Part of a small language model's weights: 153M tokens.
MLP neurons of a small language model. Each row is named by its layer, matrix (gate and up: input weights) and neuron, and shows model dimensions 0-191. Each number is 128 + 32 x the weight over its row's rms, rounded and kept within 0 to 255. Numbers have three digits each. A neuron's up and down rows have the sign that makes its largest values positive.
Before each neuron's rows, "fires on" lists the tokens most often at its 100 highest values on Wikipedia text that the model never trained on.

fires on: "'", "ange", "ign"
L6.gate234:130181144164122020093113127143090123128119150085162069146133152087208157129160167130122184098063149110100131147075100101103117118065095104073097152109112127185115093130145210126117149113122144131177148138087168147090119111117157075122111124197105153172142159159122137140145111146073119109132116075179136088120119068130084160115138113166087107143115087145107120134146129098128177048131104142157145055110113123129078077180112074111133127136091101159122190097108149123135144105182104122148109159148097058134101128111129088172092105114165104074156171153090148113113095155173143148
L6.up234:151110129087124078105140128113115088164128106092114063132136143147079177141170164116102184108137165120224075111089134126177144149149123106134130182162168154163165126146096142100163125190130144138163151134132117106146106112137179127156078080104134130130212136183068132147136127097110121181204087184140111101158150144087073103152143106111148155118143100117145164109137131062081187140139136122109121140132101119085140095166150141090096122089071151153107093116114127198098130119162085121190048133155113057139174154168126149119093091171126113155137141107092196153124156068134170115

fires on: ".", " ("
L5.gate121:081114156134113128128116071100149087149141200175135104139148141170118139103092093124139156156115162137061101142118148130163115060133112079094153163147113156101133137070130111166075110107087118126097131174132154119117153044159144142156111122113148144092159136095103139084129146194108167119094113169128142154140105150166160140150112078099106085152118126148114200119175109127168141142092115142180140130140208106113116141122167176128136118206178123164112140118117133109091180089138123144155112144097191138138107173177099155150180105169146073159109165058157202228139059168137140150
L5.up121:096053165068165126067181100088125099182083118133129141151134082138126205093156094147100071122135089140186124100197103179128125152133137165101152064109156131200089099146113148083064131131140133127140168177115103136096143104118120171131134095115126155108141111127171141120119083154128150106137139122137124083109098123084148038105150153081206120184104132152150146149138144132146118104114106154161146090153148140149048104178120162155098192083089061176129100086163136124104164160126110143109157168135171142065099159110126154162119139133138194103101163063141145101140144147112126114

fires on: ".", "l", "z", "wa", "W"
L7.gate189:133124115145143142183153095116126174168174137173053098174128094105144127091192112079090160171179094132124141143103068127118141199173092129175033138124098109126143128144100129152123082162112163129107136132151158106093153108078138101151124173146102179088113106164192104148162082136143171157129114175145118194101083061113111175124148110114179134121175132145156125150127121165120117121177106100153120140091113148115122203227144136117148075092144095108138145140156123055169106138091090092089118133096147138087172110174096154172126136116120127144082115094186173138135143119180109158
L7.up189:143055136080072153103106146122062110146133175091122151160138109159158150139144128144124111122120071092124174154086115154130138120175110077143144110162146087114215200161157123142170144139130086124160075178174174132093100155111176170139089105134184181122102135133133135127130145147153085075133081173175183133124108131072107141128125111106176157131128131125097160118111134166152099177177077099165082109154134147126124077180115196093186092094181100095125143163085127139123075204076171135070133150100094137059120122111139141128113112136170115191135139126097122144151131149119148188

fires on: "'", "e", ":", "o", "/", "ek"
L2.gate94:108148066174121114219151133155075110114121125069123145174116134128153148127099115116110136172169080130159145139113097145097128172100126147170079143177126103084177167160108088169126107168112128129133159149064176158115151084102091087195096115169164158134154149121166100079093113086156077208176137108148152095163128136157102072124116150121124114122118145133143127198116124136107112116120079065106141115110133150121155166090148175137117114070139087136108140153189090144156128112189146122109017137121133123117140142159106173148086119079122133154098117106156088059166111190074139083
L2.up94:156120105082127128111122146120048126161114126085175181126119135141144128148068084130158091128149172101154116117117197145118158158168155088106171135118122083194155129178101090128078097187139084097116128121087164071110085140120119113143100090125132120156127163161132120096120108122169112112164042124150075128163142157152102159155109148166088160137102142163134179114119177149126124110112120160088048134151133122124180129162169129069144092155078118199134183148167171126145121112138074123103089134130210143143112093135098142036146071095168118161160113154069083131111122171124076098

fires on: "'", " 100", " 1990"
L6.gate56:068076143153165087075091123165140115103128158133141143122143122153153122096184087124151113064122105075109139170161112155118140152074138124140132109200172135123181161134150146163160102106158110061085162055118144114046124086166137089169196171103101110094120129097138106152110148124192132160129122149150105169138106138136130151076152171084148117153156123118094182192139143090171152081079141055125182133139154153108117157175135080149118139103110104136077128123108086124116077121152108092126070083153150164144190128123115112126166117191144195141152110111182117162160108062105093129
L6.up56:092158109134118094075147121180069111094136109110144185154094099150073127144101135145129136105106165084113141129151086144145155162135143104103126161145092115125095137112157141190177198142095122145159156115156110123148120118150143043182149169121156146125173123138116092100059110149147170131142109118098125162173094182106153139119156196127110099171151142110040200106129115163156171063196178135147130142171158157075071159113143123115110140197121082174097117167165170162157085105202134115123075155106146085117161177077144065129090140146149148173133130120150171158142122139140112146

fires on: "'", " by"
L7.gate114:118062142167122153134150133136115118150127118149107081092087130122144177167135152103107125112144132150099130092139120177092192176119133159212153101129134119133100109124147193126118130215089174126145119168178155111149042093137072129108132159139148145185111088091148077130144076119128079114101168109132106161107152129074108149181096134097094092086108115113156125126142052139099122108040128087131105070086154184181185145138143084152166172115120120094113062112129086095133156186144108155142170153209146164130077126161099099121073137125120143065094158122152131137107134150124118110
L7.up114:165090115168165118129082121091154124155218114129110159162102093081120136119148103095162170161180090080083136146138151113165172126135233152155114160150099095081140108127079115145126152215228136170117135162172158160153141068115119103126112097136129142144117098135118126138201154127155164103088091141146152166075117140146126112142088162140125134101102153131127128121112103126089050183128120081078108074130118109092095132150103138103161123141187115106202099110132197103144093129112104069144145150126133090142154152159076174154144197142130077154176136118102128114129149090157135116

fires on: " the", "\n", "|", " |", ","
L9.gate161:138157108172142104107136153108100190119130148114139098103153128145130092151138095119142063092150135093099100151162140070119149087163158134150098142146103140146118151167100171119125161145103126131056147130101169170165122053138126063181140147124113153148139168143146107031171100128138159133119141136050113187092088163180089105135131156059129216146140136145116130104176161160132135118197152066087077092109120128121110111124183115145130177147086092117097116109116130129166160099138147143186140072116093077149146203110126177127165172134092149099092106117113053112181127081088140147
L9.up161:120128128118099123092110120109083112065165092084094091111107135152106104098107082143175167151134102154125115098117159104206120100122177144162173175124125194140067120113163135117086114119094116132140149161137108114126132170138202108092091179184112164102117164164104106136132133068074182137173094146049044162160107161078130101156123093086085109119126119173122165123147095133069113132147102108082139199138127115112167116168130187165134138158114128110072171108077145167100120117200120144164131115123132123110125146062108148090117157110112135128160126100110032118140203108116089121

fires on: "."
L2.gate9:103094126105075079134105117101160167202142086160095079153105118144075152119090125163128147210159125149148113144138139124075177136104125090157124173060131096103151136117135144108099144163153074153130082145178151146123145095099092124148137125110097214127133130082130143092140126190086162129086048153160120122091164145189142097119192152165110079169144127100160177161166072184169123170139125065140145148142147106131114150145138173138174142143170064144137135140097144111099158145091125157152098156152166171089198123161088164127153095192134081131134164105135100109145150157144151188
L2.up9:193116111089126159099125134114143136181110118148089116131110112125137124134121116088148076160139111101143131127104175105112095083149135155141178074065157118185157098088118145108146094112143088146123107138150140083093170098144127126085131116165084112179131154114120081146125134151099160103105105114157121111109143178134161141117195041146110075104116140133149125106122072141152126123147188054143164188095173144091108167127099129160142126146177085194072128180069176121104107123128114094213083133137132156094180140155128113080200102201101075128192101083132178126083083093094120144

fires on: "'"
L5.gate185:100139116111112122111128064081091114173130088146148138186146150195096128130113095136161079144081162109185115061129117122140149100130090146129151112194079169139129169099133052220066101134131107105077135166109128107159133124108113152157126201151110139095168142150103116132081135148103131092166092162166115125120140133120097153138143163124157142110144171115128154127160101134183158103093143096129168097181154124139095165144211118110094111183102082141187123130056175174053129113191068150170127115140149137153097116159172118165127151165188176185135118139180129129125117097161134141
L5.up185:166161106107098110148126083080129152109172083115112150154051144113135151137130161175135169057139125121144110093130106170126117152129129112194087131187173119143135142085101109170123083137132106111099147163139159088172251059146116152090165132125043142154102131124087173141156171152132161138153103139160156129139158090114114115109151066120144097112099127098124133125109095140140134164137165152156146170068149195180144157163152160121143164185079131119101135122075157130048171096150108133079091201130151106130132136148112107140092140136170121145156096144179195137096110136184178114

fires on: "\n", " |", " that", " from", " to", " who"
L2.gate89:181157209116121093102104092142153121207085115140102137127161130130189131094038176133101127115097133108121090076163141131182169151163153133170139126124058111174107121108126172106123127152139173115116123090099108100068171125129163153120061132129162164110138150129100132167127028154120110087158087130139120111114171159121133138189095081092150126160124154153145101120145139134137073140167136130114163201144154117057125110113156112127142147136108076156145153187086133141121153054083147178142217151083151169142168142086111167175104123150136178123125106068145148112142156108149127112
L2.up89:126014120124127104119157125144099152105147107146126128077116147143156097117179122096156116159111144168104129160102170080122158123134124183125139061076207123191090173155169159059130124114160053174171117152088115141108145137111161107119113186067110157158162170124178113134079104098108064124186082138170106136148138116138113113151189094120170110112146106099150162161147116129105068180146109143127138168130138178103134174097148092090131133179093117094101156085072123095107150126135198147131144101152124146173193155087132111102084129150112156201117128131128087131129095124166182122

fires on: "-", "–", " in"
L6.gate81:120130091039109149102115137107118171091128132150075099105061172105152165125104141134137141148146093114164148137107148204106154159169129095105143160075121136096115129115129153143156146108110139099184127146090134077094127113075118173149102126114153148146132117132130127092104111118197188090138141164117109130124165072115122135115125125085127132098174168108103141110119172100117098072088132113081149087160137131153145142162187082139148120192104081198077051140157171126103163102084165167118124114171187164148126198095092142134110148178095094136116127105099125080063240104079112097
L6.up81:143107158122184143121063128136097146087150118158091159104144142170130127125074120152150190100148117140115123111112182102114065187135076101112094079136082133144126066124074088179185079119164164173160090137149180080154173081147084141105116128157162128183161187119124110110105140061140101098163128130128146127143109113153168186132101094124111082122148157143131145133091150086121075131119138104177112080160178173107147096216167100130161154136117157126114156116170177152173163117109158125116088117118165144176148138144063091056087073141140110149108114136140127119139201100100096078

fires on: ".", "\n\n", ",", " re", "|"
L9.gate209:091116115120136072075073126087143107144103188121162140195135128142107114167120155153107103119212098117189139115185147128166107070151084120151199118126148178157181160085072128182161153102144078130140130138135137135159159132125138160145173112108106105128147077085098118131155125156131180163082131135161125201123150182177132114108101094140113108190159125151087120114162148099144145124091125138105160116155116158081085129163137120148145147151148110171133113115108151149108131079150129125142100165154145164132171120113138186105098096120051162051168115167170053035073099088124163136
L9.up209:090169141113132105104165093126109138140073097118128117174127098172118110077073165151149061155105107100189141097092165147096125085126114175157138148069111102154120083167121135173179107120135115107098127078150146160134130193120182099091186130189124127090084108067145083147202127097078199139104108147173135137078173173138148113096105139155141138123122137111095109149165165167121152121129120096115189140177140098100105106151075178139166188137098123115164130160124059127098133123127126083126152126099139207099146076101109200129124147196107162077148079151167157107127175119125119114

fires on: ".", "\n\n"
L7.gate188:141104176114114109048153126125126088157146157127126108206105134127145139110120105084186065112079153088125124107108130151170151089135092132130141125173116144198105138161095087155162137122170107143136125183140127143103093145093152148146092183112117167131158151069093154142082143129148133162146102131131119108080201152160080121099178074122151126171139139116099157132132173104145054104174190107127190204071167104165095094167129166169183129217162119125129111154123116122096166178142064126153145150140117100155144149136096141113124112198068102170167117079102103118145081133107089119
L7.up188:165139120077166123134130089130182107152154163104125072162099107182124101163103103112167119095155137126118139091139157175098150167141168176098087147191033066173122148111161140164125154119154126160116116132120157085171159051131185164148131097097126142143140155119142142070057089149044113116183125131136107171118095211093118190111154079182128092157098135163122130128119147162138119134152112143138147168125124139146134127124185151070114094175169139129136106131146170121133139129099122102121087126100133151101215174076100130138129197176135142158176145104105204113098135122171141119

fires on: " and"
L6.gate130:178115153150126153150177109125108153066101092139153067130081132160129107111139118085130107112083121113076072110133117151152133118166135150073137141111084106149185128143150179105087107128165158137124109130114105153131126068114142155160109199137153153073182159183126144142142120165162104183192157096120173149141209126155102147146244116171160111154091131087136121153148120092116089182129113190148140142174135115124160106141132176099142143115092130074141194085082164175160112052149109099072112139173153110114157103087129106115145172141066164122061125099124152140088136168116132107
L6.up130:229113148150095092121125121122074088080141149131144166100108164141157179170177141127136123107103111076103084171110136175130125086191127104163121139134160134085133136158091125075059144125125141136155070148133129159131110063108115127090156144075167102100147121139069099124174128112159156117195108150169140102169145091128130110145146148125134108122116130121161180093163130133103135151118128160127142135140085151117114129125114195109153170126152104084137165172094148229124109149155144078115106170175145135124152136092174124131153131138000136088136160161100112105097109177090126194

fires on: "-", " \""
L9.gate228:153110126143094116108072120053138169122146161146101108167173136113131128107045117067139149152106119174121159062144125182112149154063145110129114124115106168134088132163070127189103169128074152101133062123176078110132126126123116089170166135128182111158162102149116130143181139101087128126147062143141104092092153144156157057088113157161090082207120228146129158133155099145135074135124144099137127136144184161099162143066157145176117099097127076116171109092123192130101150105145132112184112164142081107140108088142161120122097095110130141070098119105110168081139129100120110168
L9.up228:148156111125131105117136159085132129104136172153101145130069130095097181100107137144089087103114150094147112117092156103116111128061145118177102145118056191100096088211121164184155189090156112093141132118154145134187065106118144196144105131123174145073136197176140178108176126192105147146131091110180132134108128117115143093084115130119122137141098080127118198077107150148107089101128108185091103096123123048133153135127154126147098134074119136144143087144198184154135179124168209112158108106159127100152168172091109137145138138062098119070154093106122119137098152110115129159

fires on: ".", " a", " most", "c"
L5.gate2:108127136082131117081145181111146170152069159159136147088149120158145129135117096123124082154164147114119090135157127102117080159138163149143114160117049103164136164094108121160132110090111127128089177137129143143086119063166133100058047155154165181143096108116148063139160072196102132124111153119144101117106162170120119160102160115097154108151053141105034129127166085113094130122142111090141134127127151151152192118082124136094086144137131158189119140133178062137172125055124129173140141100093133108108071160127086169173144091107145160150139057099069092110198122173116120123
L5.up2:146158121139134173153129163129145117098126113138184086145182073079105173163089150146200145115117067130089141099115180105060123120124160109141168156184188165159169135127100132159112134167169126084144207139148158135102162110135140150118084147133091153088172174100099143096116114155095104199094133185126085119124062188135097164173142098131141110073165151105128123142142055164122116183104163121171133146104133132170117117150108085165141114093136095133155159173165046155138081146130100119157148030117100093114114106094081103150111142086150135113161089102112103160067115113144119138

fires on: "9", "7", "6", "ige", "8", "5"
L2.gate24:118123111139200167144187139079141170111160101135144141091106149086167123199145141185149136120196143110127122153102180108124109137146064119135171157183145108151096110110127133145139161122094120103158127107173110126094140141120149061161112117190132195154109125112129096177143168163149093086158154122107189150080060136056132105154125138104133113132073165124114115135100100119121125116110055131130155110128157180150105088074159142174145097132060086119142163085108175110127104066240137129124092171181111135069124110138116161108133150068121157150130103154087143112125169109071174154
L2.up24:155119124177074080113100093132179141149157121143109068141162111112135144162121141124180077130134120083141115090134093127095106095122167119168083110070089145137158140098114102151087107116167119221121112113136125144173136112154107114134162068166133069123111119130110108082144159171119137187098135129103086140077112093150137162125132151087065056100133123161130060129131172112158146094081150110115085145066118093156123123157131100085138138086073084116174186110109131107157095097106176130141144089086174071144083120083076164099124122148156064143201142176140106122152134073111125215

fires on: " the", "'", "s", "-", " his", " des"
L7.gate202:136112125140158120165140107155186094139074124126157165123100178113093180115102119118090152170140046049157174110114181123133120176068072100134150146133167067100117152115176102182143102153113135142154153110148123142066117089176160101123165169108146138053141123099121156119172099153125138138168134070138146143134140127179185153142123129161149102183160149168120141138085136112218123097111133120131142097126155125121088114162214104168119133161136082105200165051092172146105096083122078145175078108152138177138072123119111155113165151150086112132121107111159152098076107109152126150
L7.up202:190155199057099142164114119103107124147111117152159108103136170082133115149107175170190137070129133116111132057107110113179150160155170139109119127168096167104130178131103167083168106128134066107164178111045081114118127108095109098161128116191129087140191106114126151099140082110143156132081099117179144096151142108098145135165066153153074161106158130168125107135140143156126135091125096129109185068127130147088133079115117157130124163144083206150136112118141139199086138155128198129168122165120120099158121096138095113136082107097109159137080078144169132116137132062142101045

fires on: ".", "th"
L7.gate150:143121122133095115073192133114131134123162191163105124101059117118141134143129167106088137137205105161102103088178116120112173111132196156150130135105137136142103185099106112155113123157157116145077187141170149098138134122145148080083104153079080104117115105111155144110209092115110087100087148094124133105142063147118183200090101150121079126111189099125067135127099144156090144084190178097104122102082190106124092162202120134140140126106102080160062158129088162118099092059120099122098129156123103149067122124149129105166113146140157105063125124086111102118115162121079150185
L7.up150:152075147107138117089063173155176130132130129136115149104168130121105194137087122159124179107084039098073134129094141153152100135171102117171169098146145181116134098126178072136109155134101145126174126101131135029159134115126156166139180126082129153124121105086106140108142171112180155145120097117195152085121103200081129072144098149154140091128157142174095118120102095157169104148107077063124134163121145148186170093158071112130082081146186134121118137111143052095113109148165184074133113108178123132100128116127118146076172083142134144099111159093111154150132190145123129077

fires on: " m", "th", "sk", " mm", "R", "5"
L2.gate236:083169126128102119110140116124105116081119189115111145109091048130125142135120129112087097099113127126097121131098104136123075168122168144131185076124174161158147137124078096124115164140130118158161089145118181117102094150163110129132113166103111111137159061224133091174146187059064154126098134111153119145125126125112163121108110098132195085089162204150128121167150078127095066093094109098125150190083180144152127147156102124150113153084144111127119121107085088157153092127098101134224184126191065145143144111160124067108144159183104115089167147124079104092117093167116099157
L2.up236:101166095138180114125088082124119092063108124102137176154168109102108145085141031131092108132116129156077099111137049119152090154149163146153133100138146136123137097135155141135095186096135116112128124066089130156152135166142135137153084152130118097062084145152152096174145145071106090110090146157152149119182135199127190116142062082129109148099126144100101073126114133152090107154102157063139161096099123163112126168154119140060128108080170181148111162146050114145110069163106175163156187066166119140117134177170138085097142133146160138109095164153098135165136076147136140180

fires on: " L", " D", " P", " H", " T", " K"
L6.gate166:127141156101129148088083142092141209090125094087171135135114065171179123106061041063122101168143112153133135117135104170089091087087083126140134151101122154102102119147074179129191124103115153158115092091125171042156110180080072161163197177188101085149135070112149164132137122128103102110168118110143094184096136141207126142172155121152128111098151141144135084161120082138166107148104164135104162101121117129128107153137129102093147096150110108158126181130137167177107136158108095065115106095125096124132059138112113113197118162140110129101178112172172147105110119124136141137
L6.up166:155098085102143112121168098105113152145152120155094118120115128100091115176149121122205126121117174127133125143137095132138127124107071188078158089102060182089177117107113115163111102093061112103131098162131134072148108136096151130084133151105083128092125107153117143132117156066097163120162087158051083122175161093177110126123113128164147129139139104146142149134168159152085192166094171175142198142207125067097127083129145070187090091180150172095103204137137140103115152219125117153107093145098108143110106154139163094198119128105123104126174158121162126089118151178119153158

fires on: " G", " H", " P", " J", " D"
L5.gate162:162090114094062161148154118136135089086144182108075133134098143119140118130152160103140120099125166129089106111092107196115148153116062169179078092152079115081114124089148051151138153153160128151150088118088135053139122175162151108177159097148098136151124121138162133186137151094126155079168149119150069165093191164188133144122112092098125100161157156174126159138137148191181131098134121199114158115130116151186132099093134092076117148135155142157121179118069184158122123164163116129108164143127087092129148074069136114171124072178171099070155136127136142069120112120088085116
L5.up162:135113140096089082130076119166077121127172117113089127119141086124123187162175105149088129134118107096122148136133042105113109146140137104155055098195085110140127130161138117178133140113146149128177126100092204117120102150083122046191133136115151092159091097084105154098114107119108173086114092091165115166166091160107130183133114084149146110136134172140141106118100102074146103064138118202058166103178135184188157130098160107151125128180176139127129170168135128087065058157061125110129154124129093131141072150071124121136136166138124123122150115163099097146162154100069131146

fires on: "'", "\n", "|"
L9.gate218:078128094115120153127159126133169085150089168080151137142096039090101151168153157105131108081157161074100142088069079089124085144105098104119101108139103144126171143141109099187073118158140069129128133074169160140108148163072158072083149108103101152110165090129131141151115119150129101122142122083164107100101141187131122115153115152104084200111113134149102176130141110107107142117081150089111150135187158151122094122119108133112128116163124134151149143083172106165115103089105127087199155187103146092169170085080165065070151084181137104141195147147212130166110103123163186137
L9.up218:131128071128139087147216073110099107067121110150116120196140138156067125071168125156131103132071130152158139105126070124197136154121116116112136161097115128100107129106084145152056121112113115140168108119125120115122146145125148157150164125230185088132214112121140123038093141142091122096089092157054078130152100156166124121097078137130062129107110123097100091067188095129111105163143143153123178123155135136132142170124187134122140110128142161165081163137111139097073177098107132105176158167090077111111198131153106164134072125141121118123127078138093129120133160129164139114

fires on: ",", "-", "|", " and", ".", " ("
L6.gate207:126133127114163178170187181141100156094110094162142136149105102171141070168106139124117123155147074112174142093154119046112105168146122110184138152052166104122130115141115176083109154173168149153155089132196128111123116141155069100089148090090151075186129057122172118107177137166154094151095123120154134126126124098121135140165091138168141164120171135133111085179084198093062131095079121094143107143159163197137116114186107136123199158133111115137172092128159153126114177176105158096108177168115159186129158059144113145184097122157152127161129104101125110147146157134155095108
L6.up207:076151142094138173108094131171144181135137162146136183093083171160153104074121133173089162139095067145166133138160122112139083149078119103175111117150135148109072127159164161128056178190132156186164147089163143181169142073128090103133166147146177106136082133068104167089157135163115109159089087116131159141097104088149172113158095161066141129123189145114103145152094122130107135093063074131143138132125169200169124143167128134085101128118111089142165137090101186109092143085120126073085099161141133121108146095088108086133078143103097109137135113097138112096095090090176058103

fires on: "'", "=", "’", "S", "ti"
L5.gate114:114085138129100139126106079093139091150172098133134175145133122120146164076098121157113153118138164111134150143137145118121072185112098198167087136126105128167167101130114131121138126133101132118135167182089079118154124137121166148115120125154092129116148176167181097129142149116112114099188173103156129116102158096167154106092165161084132068138094130151100150128127122145103170146124180155178144118130086162093090122217158157123126092184076137137110185087122183098063109082125078069178133116157132043154131126194091076185133156092084070162171147083138152105064153178187146147
L5.up114:156152110092091104121178173172086151101100157141108128126104126174141113126111194106161166154103119141134129174181083124143132127111158084106086096095114158149168103104117138097159088107094159081172195079200152102068192098086082151170177176088121127089103135153189161101165125088160141109120115136172120123167066061109138153130139107117147168091115074123206131105161098112178151128161094086107134112133156115085127080114115078085156128137124109146149115116076073167132136162170136192119148111102101115153133132153122106106077141103128084117187142088140172112128065090147079092

fires on: " |", "|", "–", " (", "\n\n"
L6.gate138:140142184087081167080137091129175134174171134101076142157125112153108114163176107174161132148155122176143122150117149140063107166119199189096157126179058156178129079145120133128136109125065129156110081117135151141064113148091051104165151149094145190099087132119125091095159061166073097163136114104112159127152168180153079144144113119093125155117028140134095131107117061159117113143090133132101128105140106121116118091126179143148081092125146144128159124097156178122083160106112090103131101171108118118145099132117195112049137070107132093125131089067125140114105103147102120106
L6.up138:168118182111138127144143114113167149171151132152151098121116098123096100176095150146146111107151075100090195107161096153080122120078162106121027190205159164111151153145125162176121133141120153091186164143116085174183107121128170108130134167152148126051127160116087133115109084111145120168169098115113123167090155115127118125107092192141161134146150162128095061153107220174159125156108137101135122082148109094126131144108120139118164125109190107064144175166157147172164073141120148187100151142160149141176178173123130109140104192113071142160123139099130116127068083091135155113

fires on: "ed", "t", "'", "h", "d", " of"
L2.gate40:126131122123158179139149164158069162074156134107117160122071103164153093168118142128109097199140113086098071135108141168069115179166124168118127092171121137123087138153118138124100109130117152127084149115082090149070106104108077071149135127072138137143150109115152091117152163152177166124165149178176062144108072120116124134119187112098087129182150135115138078134129151073107101147117148118108161109225127197160121115137215106144117105095066109136051118139112104082184130118127105144155134078151106102104097098134104083136150155123138108146121135063136204067085090089135141135
L2.up40:134086084180139079101097139123140126154174175172114153108126130167081091212174128121142081179138170098106151118080083190142124124197168113105117153180136117132151133104160154124114148089151136131065115143152190171130181104165132117168160129130098132191126185143170156105135116131184166161115133161117162071138095131126134200099109145101137100110083114106108096141090125139151140108139101130093124185150107169158152136123226138108118145168114173112061164118126099128176127128128125149133181093105098117122128163078095128172161185162119069118106186111152101176134088075189130148

fires on: ".", "\""
L7.gate91:094141126132103139109111067104134156138117119138128073142126192082107132106091150092168116146125136157117135108145149103149134122165130127165166071067126101155164124111153160125117192134130122146075118124117158118142090078057130121191115126095079175116113145132089156118117047159084128152141069105163161167091115206149107124158211090143131106121098124134123108143153074141140135074141142092086217167114161153100088103134135142108148120144104089127143078116073143092139187058157135076112135189147103184074103143112169171154110097143158056115140095076078129145073154097153117149
L7.up91:122171153150167104194108101106175140123215184180110112133150132141117162090106104120095158105132183145111139095111130174097172090154103127157116160151163070146120074164147128127117130116114083125117110097154177020131175051094141104140131087079119100120161095130128100087134061129115096062121106099121117062151153203129157121107167134128150172176114151177088131112118060155138099164137175121111157089082127135129152130136154108131182189104177148163067080155127159156139136119149088072149118141123104123085141139148154153136128160162129106134191135108123122094133074122160137187

fires on: "-", " (", " \""
L9.gate206:131157142125117149123146193079092166128103130169125092129069143072089136154156067129134143122137106148122160117156111130078184118182140094149153075129109147102119147148080099175135127162159189143157072169133075119113177071125124083142130116137137186104122065143146128114155112135162180139153074211127106191107164126134118171092186112112153180133167190135142148090146129158125142075118092083066127111085192107138117135147168137131165095155147090181164147187196155124132161126138138177164143176147143173103140136173103166165113108117152125154099139096069126126103128081074157176
L9.up206:116136168141148139120100161085126103112190207158101108079093166139113135130120109140144094135161100062112155114096135123154123174134114114163132121085090152128158083172083170111123183135096146123148152184144132139126149027088125069150123096122188194074121056179081092100162153115149104129126132181120230133129073134163143096129113181096129119136131152086148121130088172105166162149169095100115121101101136172118115133175139158147155147181124160118135145118152123092155153179144174114166161067157163143179133097147100124158100114144093117083164109086091099082099153085170105161

fires on: "'", " and"
L2.gate53:106148118126162133152163153117098136074086090138117132090164140116128107158148090145155079120085080116187123095093086144157107128098115107062169085158073146052170091126117167152106163141072173094123169154072116086122131139095152148103123142085128148141144099115168155110174129137161061168126170184158159180165075080094088124134132152108165153128166165145145156142131178097115078149094077142133152154090167177174129138140149160083117099150137124184167177160173110208179125142140122129143081159126052122119149174120057099156139127087152148109116107094136113053124117109094147112
L2.up53:144103080132178080100087139099133124114136136136157106101187138152094181097135169151138140120063118133155131106152095123128126072180131114088167159114092134066150076123132158168106132101124130135113171115162144131108088093179194118106122142106187105080148137037185089116128146098167154066103156101128191104168171139106146070131142158171085156137069128147129131115114174086105110162129102199196141144157099135083161090119089161087104088128160171163079131150201144161098138111157067124083162117095129125146178120161124098182150084192135112167135166123161139139113105118143149148

fires on: "s", "t", "m", "st", "c"
L2.gate226:138099142082097146141061150173207168133108150116160159103129115167145189154115196152166137129167172124114112143072052114106141170128103160148162118123090117158098139078117144082174166124135095126129104102110107203124171105126119077097177148086073160094135046108118164164184097151130099133073156091171098134084107134118150129147082107145072088095145146112077103179109107136135140108103090116104119160162140130138098096137123112142129139164132116146088089105168106172128123125104125117133137124191146097115100141031170082110103099205087100104135105093156082174136136086183150141
L2.up226:120145092094087111160151081132143079057095109112164191111079150113110082132145130117091135122172087177098130113144145076198177161177174114077138153190145146124138092117065143188123161160163147159170129045065134124131139173168149175092143152125146170035150119107155086118103111155134078138129137093132146133158154105122122144156111120127120120113129117096149114080151097145161067142147145107166101101135151093063127153076108188106096052121135173164115142114140103111086127102024164153148129147101129092154107162116135105127142124070144078115086122140090101095106149143150117127

fires on: "C", "c", "'", "\n", " and", "."
L6.gate104:075137124087109115090103133104157110106128134142075170127149078090074196123136130111092133083012118107147158132112135061199156089156147160107116150131137140135140135146142189142115143165117117100103088233158142131088143115131145172106180173171183147125184163092086078128079113140131109101141120122100048151155113160104139134112145148145103143157081112091148143148198107121142107136112186097103176155156078150122173103103120133059100090179170133117175123130094156179139170097161125155185090177118129135148138141100096187100154079104115100120100142121140095116134101114108135136
L6.up104:146072198127119135172157089091149138060128128113101125176116150102101124104204148148164061136088112069115114161178099109117108163156097120098123087150121121139131114056134133188078122170082121177133090169193099164105155064104107098139160129120182181084106065114065133126087119175188127162133115169137106144142111134155099105179114150114205097159130131133155141121169098107171112136171087137135136142164177163118135113135092121086125118137163095124093175112094115166145098100149152160139060169150098049185094127097093145130118137151084115113097119143096125115132133091139105189